{
  "n_layer": 11,
  "d_model": 320,
  "n_head": 5,
  "n_kv_head": 1,
  "head_dim": 64,
  "d_mlp": 1088,
  "vocab_size": 13685,
  "activation": "swiglu",
  "norm": "rmsnorm",
  "norm_place": "pre",
  "norm_eps": 1e-05,
  "positions": "rope",
  "rope_base": 5490.0,
  "rope_fraction": 1.0,
  "qk_norm": true,
  "attn_scale": 0.125,
  "bias": "none",
  "tie_embeddings": false,
  "parallel_block": false,
  "init": "normal",
  "init_std_qkv": 0.025,
  "init_std_o": 0.0,
  "init_std_up": 0.025,
  "init_std_down": 0.0,
  "optimizer": "muon_variant",
  "lr": 0.00311,
  "lr_mult_down": 2.0,
  "beta1": 0.93,
  "lr_head": 0.00629,
  "warmup_steps": 30,
  "schedule": "wsd",
  "decay_fraction": 0.27,
  "decay_shape": "linear",
  "final_lr_fraction": 0.0,
  "batch_tokens": 65536,
  "seq_len": 512,
  "doc_mask": false,
  "train_tokens": 367400000,
  "steps": 5607,
  "dataset": "wikipedia_en"
}
MLP neurons of a small language model. Each row is named by its layer, matrix (gate and up: input weights; down: output weights) and neuron, and shows model dimensions 144-239. Each number is 128 + 32 x the weight over its row's rms, rounded and kept within 0 to 255. Numbers have three digits each. A neuron's up and down rows have the sign that makes its largest values positive.
After each neuron's rows, "fires on" lists the tokens most often at its 100 highest values on Wikipedia text that the model never trained on.

L5.gate326:113172123112196131103116131170046164078087135096137108165192097114171116131108132116131015115113087126015090144124141111152157111106175138162104143105146105126099110157118107106144074120124135104143132117059126087144150153140125125125131181186131108145127124135138138086126115115134115139
L5.up326:146196122142120135162092111108123137087103131096128076061149074148114132205141072130150103151086114110110114134154134078182180102152150104118091129114180196131071164118132145143148122081165133145184146146143167181151138082178128094110130168158154160128130154152200156141119155156119138177
L5.down326:173100145115116034143105110173109138129166140126163163069188163120125144156123134071143095126145146162131163088153176108131128179118105166170169188116110167158112140146134131148163134130148062074142097143166142120077090085090167071165157177146142159136096152094110184163106130127087107102
fires on: " of", " a", "),", " an", " the", " in"

L4.gate761:117180081104116146137178145093074140042120138169111106161087103143121211172156124134066126101116101130190092118159163203147127080154081157107094150136113156127102149141039139114096117130170075076153141118116152163120133138199120130159117165154104152151131084133140180149105149117089170193
L4.up761:164109151105109123128146151148106159130168155101155093141134153132076148164096147098129112072133125122049091118133166094108131042087124106164145089114125144155107120100129135140122120115165109048138100117107098122106054112159160099125195122160101125146165134169118156069134153104110069117
L4.down761:103153096165139158120117141151124102070159148166188140107132103119066089107138156137146131160075120167139173179137192099099098100155148146172169191141115122090128137102101154063194079085139115101116130056140155143171140093145127141132119151170152099113142148161115115126138121062079161150
fires on: " ", " C"

L5.gate1061:152123160148159117132110138175159114093146164154094125143142116069137162170115138119115128148087122160078120163091083133160127155097080113167142105152158137093084096109100162156091169124073107106099089090215126146142102139137154172166154136060101132087141096092179144167088072155070091142
L5.up1061:113086197140108140124133162099124133109171154162123145135069096127116103137150112157114115069063116100165137111168147127117121098094145151070143099116155122130127124144127118114086146158138023147190152102107154147172034076153124106100173128165115171066168158092151122110153165119096131146
L5.down1061:179082141145125133113105098142177182121176148114132112104085119134159108122175105143197112162108174156102190073126098088194147135105103115050155160123166162137148153131159125108156113146173080120161111130195153147156114112131190123141133137211134113148164089091111180131096186126069090183
fires on: " in", ":", " \"", " of", " on", " to"

L3.gate430:050120174122156113086121173163126139137130097119152095163173120107180113104103131051112116179113174191143102152109123080106139157073085110186140172151146140173073088116145181143150111113124104157136158115105127134070136129150125114108139167163106134168151161201087178117178087146125161191
L3.up430:131147128101159084147167203118118084122118165089124131156156132171085074138088056169118130144215148086214138141091085124070107145041139108150096144116124114142125179134124143119147148109139232172126083151110076098134149138206133125124164158156058148145088131161147117120133094146152111077
L3.down430:179103149140113088142044166170101096154109158167128123172126076114149109124114135094095137122145070118165153162126109102127160135048064118152135172123124137159108114053169105130125151116088117124110128157138094119139189108098103122084114103084121092153142088101105120109127157153153145113
fires on: " by", " of", " By", "t", " at", "at"

L4.gate665:126177055107152123080184165160128102119179093152129138155146090137112146084133126154105101108147104159107116126117153112061143175078085134119160166121121186151108115158096223102141123137141157081214141074112161107149099080150125159132139093158095094082146138141136138173105064115094108145
L4.up665:110131170131098126101133119119129088179160130190098078129102125156108168126142149148150123075122066061070146088122093064119083169078142059166144127107136108147181120139122168080129139140141116085127103086133141168190132131209103166141095134149164150156190132080116137109090027160130110137
L4.down665:160151074072132157112099090089096101150126074149145165126147118138146159150142122095148149093101128115107121093111102172114138212104142138121148121118095132124147110134165127106133136139105132094117060155015124135131103114113127098138093103096120136156171095137083113144137126120114163157
fires on: ".\n\n", ".\"\n\n", "\".\n\n"

L5.gate588:160110117126043100159164110148177081108113051173155152130120141125088143157177117159092123149156149150133141112174145166089153147121124116124096169097102188135124102065100128081129099136156155146181194078141150139093132123166078133174110167187142063125109092107092126106139168131098112163
L5.up588:104110142111136098141146086141187142145117111168167118188114117107140084148073146117092123113165140092153105144129161112075129122144120185077133128134086128135116093126141130123112059068060146152160161103097208118139170095165142128153201138174093109115109034124144110120210109125093160107
L5.down588:068070148132126085189162136143150175128159149117161112115133098142114099141092137152154146123150120113177108142138104078109070151134127141056089119167134081056149093162161142091120146111113131142120104137116182106130172158191122135124142119143150145144079105068099134158133125130182203152
fires on: "-", "9", " |", " "

L4.gate733:114199116180133146108148188111139090061190089153117080062071119191121110129100188160147106157177136159117107086130089136108094116105174087094091197124115091143165085155161146095168162129181099172139150106124229066145107112191117159083102143123152109130159150179144116150173048112059148166
L4.up733:110189152148107118116110151140140127107141106142089058099115146127122190127089163154141093096137120153100119081102111122122095087129161109093114134132123044144123060119119153145158141169147119148184170146131171089163101079165096137080123119110183109123151152078136054125196029129079068154
L4.down733:149085117096142103109152135076125137103142112152164148084155172111144147139112101108132134068138136138123140138157083096137130149133127150103139092165047102159146070106102098162060165140100114158121066139120105052188102109119114118155108156047119119119137110064148125117168124095120089134
fires on: ".\n\n", " |\n\n", ".\"\n\n", "\".\n\n"

L4.gate932:121121160132130083129091122161087107130184127146090122141191084121114152112154142123158156158140107173107137117081118170101124073145151095137128139160128124160166146135063109154111174101100120208111147123077133142160158153202152109160121108173131106146132127111131173143128065120147094135
L4.up932:127102184110132159100143119147159106123134138118184144117143097164168113134119152130172177163148121136110106149144123122099183166132190125183118185151127098079175113144140087127072049108094167148102105180162132120076115073111138123128117157117138119114098158085106112107167125181138173115
L4.down932:125132164091133127074123099116184106117098125144169112140092145110072123141184126100111196129144128117189157159134118077136193101118152165100085094131120147146125149150167179163137154187183174136092117132154100104129126161109144081120126080107119123098036103099060098125122135156134199061
fires on: " ", ".", " |", "1", ":", "0"

L5.gate1054:171095145132130150100093146120109167105132157043180132065128087064232122081074187147155189149142141066089138123069091129102125062099128140198101141109101131137119114117118166126126094140133133112122146180075091110182114090103125131143135129139139081138105140105119161117190114124129112119
L5.up1054:159156122153075147106145124154117145157137118170112150188191159066101113159108113140114121129105134150146164071123155127140112149116139138151100108157101098143105123092125194131124053157145126055152126141134130136135167120105088077121069159094102165116128121144155094122091121138120081158
L5.down1054:198168150108167109099115113159170097117121151096160128139116114107138137108113115071112100097197152083140111066079152059163081130136164125183150169149143150152109207171157138124120129135115160133096138166148095066141118142129197098115133098141141154122107151132103137180127055146112100124
fires on: " who", " had", " have", " of", " a", " having"

L2.gate207:132127111128079062193169123157144112158146120128096165147120106116085113174158151083134146141140187148133149151119145109097151052112058178147108082140107175104077185081115104080060128121115134151161148129085191136074123120086182123129207184137177198148195108150136140132108149154128136152
L2.up207:172102097172122125120164091144135151135122117085098169117142122068143108114134161127136173094084130145114062153150138156164109104123095107153099097112055102082113095111102176096118094151149089183125168083128114127104139154096139120095141163109140110121123160127163084151150145121142139136
L2.down207:152167095119138137076129138145112162130127113145153180074144110026148162118093083135139120092131137103163134144166116134029088116160130095085120132132177092140138178159127132116100129125149041097156119096132088128131156124184162150098133121191153122141122216188168160143103162165211166120
fires on: " were", " of", " several", " many", " are"

L3.gate956:130080108058114099161195123091117111106170148180141152142111207170144107084111136129136132162146086084151152121127146104119084139131173103100092127177115088153160145108078071095125123076116131115092098143119137129129097090168178123101169118134161175077118163136093162106132111167184131125
L3.up956:144124085126097138170127067087150168136147128128156123141141154113088137157106128094111086135073131098151173121153191114099083073163090104078160119171143109163158130112145117132150109088104098103099177212071108111186144122190108137176128083159222112069148093111125119155147114135175065136
L3.down956:118120131096169162089103125153151167141131106139126105097154195119143148126157107113139132073159104067131136122148125157155080098168138091126194138126135153191062146086181109142092128103148114111159133147131113140080108058048137079157187101136102217078133153124125138157144131132142164113
fires on: " of", ":", "ids"

L2.gate99:148207109074095145064177069013104134144131166086129096169103125164146149139144113117083061138183144166095146147106065070145120202086087157166128096131129120104144146111145133073186137075147088180095114097097101117124140104071130126157100154102099110107162148103155119179128177174144125179
L2.up99:145074074164145051131141079105087134086102081078123129131110148212173172128152179125101139133127170116145112123125140067102164162153107115142135076146167140123072089129137093125172107086118142138220195164133162149122153154195120138076091149164114153104146111104164072137177120158184170131
L2.down99:148077059154128128155058130081145080138091086150156153202110141176117135023170153128101170125156159135143092154151109120072114112188109099148046145138111120087115142118131118161132103090159187117112160159144141122148116126126096172085108118168094178111107110155130140125119103125163116128
fires on: " with", " Through", "With", " To", "with"

L2.gate46:045105142126170169130112199128102071101144073086105144144136165098129096163058131101165122160146155117106084101158150115123086164113094096050106149158102113100100146097170110135141100103125145093165102106072150122076081084165175136155148102129169202170112109110124140146191098107076138183
L2.up46:114151164103129149129134080138138163165107057086108141120121209108146103130103106136138111133094198082101150134160118136117105155172117100149133127182138142089128135109132093111098129138116163153150154188133143147142104153113182142159155150093142058144117128136188187178179192103106165148
L2.down46:102108101137148142124168153161157168165096120094110167091146123093122116126128070107156141127123160099129152101171144123092083084128132106082093146142101086122092171160090148137148137156069120112132114062112178165142106110082154162125119084165119137118115124179131192084179131128131116142
fires on: " were", " are", " was", " those"

L3.gate541:086135132151096081127142073110111149095060127085147131121143131028107127129156143169064102142124140098171168119132133180123067108086111087035169203103131109105107130160070188168148109076139075135087155117063155147189081136154132154178110115156141214138125149109132098139173172122167122113
L3.up541:118145148136078096136165085083180105135076130123102095117115145099080103117117150206125116148148120104104148075120104166159130143115112184125147207131122071092191175163118201152089165120104144163112130101112113103125163140163115133122166169095119180153134111134130068105127121108127168152
L3.down541:115087098134193097124088133126122111116148056137152092144123136172131113036160166159090165084136096060161102158113120154143098123156176134074146106119078132143079098160166124142134214169161171140074072203171152081072125113235094108122078093091123152100133096132094118101169168083141180173
fires on: " ", " |", "-"

L2.gate776:172129110142119064146095138146164151123138137101194077122129142127175109126189111110111104152130160133122136115090132136081113163131127136206069106105098068135131129170110119128114141110140050109127118107098154148130165117114139156166176160092078119130133095150142106161148163092124153125
L2.up776:143104139152141141117119137121104145176102121149091127068180188089173114142145141102093141121125178124153143053129173115139097139104070217173175083107152138111168153179172168155123096143098128074127155144163107159149128104114125039075145150093099090113092080143105160185108129109184070114
L2.down776:180124121146155103138182204164172117110115117102122075074138090145151111137156080092100143152215169171147221102094084134120080168124140169164128136114106183101108141205110143095130101130109092110110124211128123163114140189116084103125079087115112082134145125160125124139192093143104088132
fires on: "born", " born", ";", " age", " place"

L2.gate717:094151170103090117085145076198139118112126177133136070154175099104178123117121096078131122149092184109165109107120114147172136131126099201135170132138106104139126097136126160102109125121071137103165112100134127117101164113156204181105110141086083069116147140136083053118093106115165135129
L2.up717:133110129116124141107154122170196148080146106137126124128125116107169059163145096162076130180141195107070155191117141103106083167116154193149181124120140133157148118170157155090072160119113072131167062141162136117097121116081148117133085123054079087131112082122086136154152101099126111117
L2.down717:149140073148155141101121095157126117180188124150112112095163107174153154186168115087150177114138133185114147120159156128130140130109094171137142097143115152028118121119120166113110175138109145060164118119095124158157176070149182071111138141064138107156160117181127143130204117109086131163
fires on: " born", " while", ";", "le", " –", " (°"

L5.gate1021:081078104148120142124158159157157162183109115125122161131138097133121129089158155114143134118092144145111157132127078098140050123154087105150107101137160160079149098104078119166103128166124091088139194094127127215133119140152120174132170119093104109087106114160074113111075125170065114141
L5.up1021:186114177115128143144132096091158155141140135162146132112152181151133125087113165157099136087162160108155189129112112159116151140142141166128128139080155142123085140117159126178226084080166145141157144124111163149087163165111100143103141116120111186164174124089116183110203033075069113149
L5.down1021:116161174122081150089110154119130142077136151157161123108116082119119123127142134105175161141127157127187136105098102093160162097182175139185095150143111102134103155124135112126184093096153156046129147058190123163158139118076113156107103154125123129167177152120184125121111120110106124139
fires on: " ", " |", "born", " |\n", " born"

L4.gate881:078156199140144131139105140123161118114110114125119184139133140149108073134095130193194163143111132158132169130146166134091062154142101189177160075125086158099210146145157142117155092152136095154180152158119119175154141169110097138124125092188088087135130110149146136144167140177141178091
L4.up881:106087147107140161133139099113099067134100166169126137141106153158143036155157137146171132126125137096136106063140112144102130167170162069152167128130128067115112104104152074085133094178158096186123143138166103186092161148123164174129160151155124149187134129081137085090111185109145157109
L4.down881:126148133123159084076109107060137102089135113163122138117125153151123148110124070104122167115104134078153192151126102109146117112079085170184077118149123100139131126111097072138106130147137086190147164127140173160104109185073189109136155081111158134085108090103105131112104151140114131081
fires on: ":", " to", " |", " inv", "iz", "com"

L3.gate119:109160142142132071102161103169145116112152110092108159120122106152126115115064130095103111204157135176142054197130116175115139119100154140115064140109132153143221139091143130132161086114107089151077147140092098163182197127170137100061091149154134188105165106135103135149113059183173104131
L3.up119:096135145071106099159160134111193073140112153128102110101128164115090077080118121093139103113160172133189093202135086145096094103107156096109111171137172044148096121120107158126150139167123198134113145120135072074152115103209089126133106142057137163138124116206085096106094079055121140160
L3.down119:122161128065151103116128137161149185159055164125119105171120165118095111085138144111123120102098161122088142163141125064089120106082095123186088115173152132150082070100099127106113113125103117072075173119108100140123134193146109097140146164151126090181171111136118113130130104138103112161
fires on: " by", " to", " By", " placed", " finished"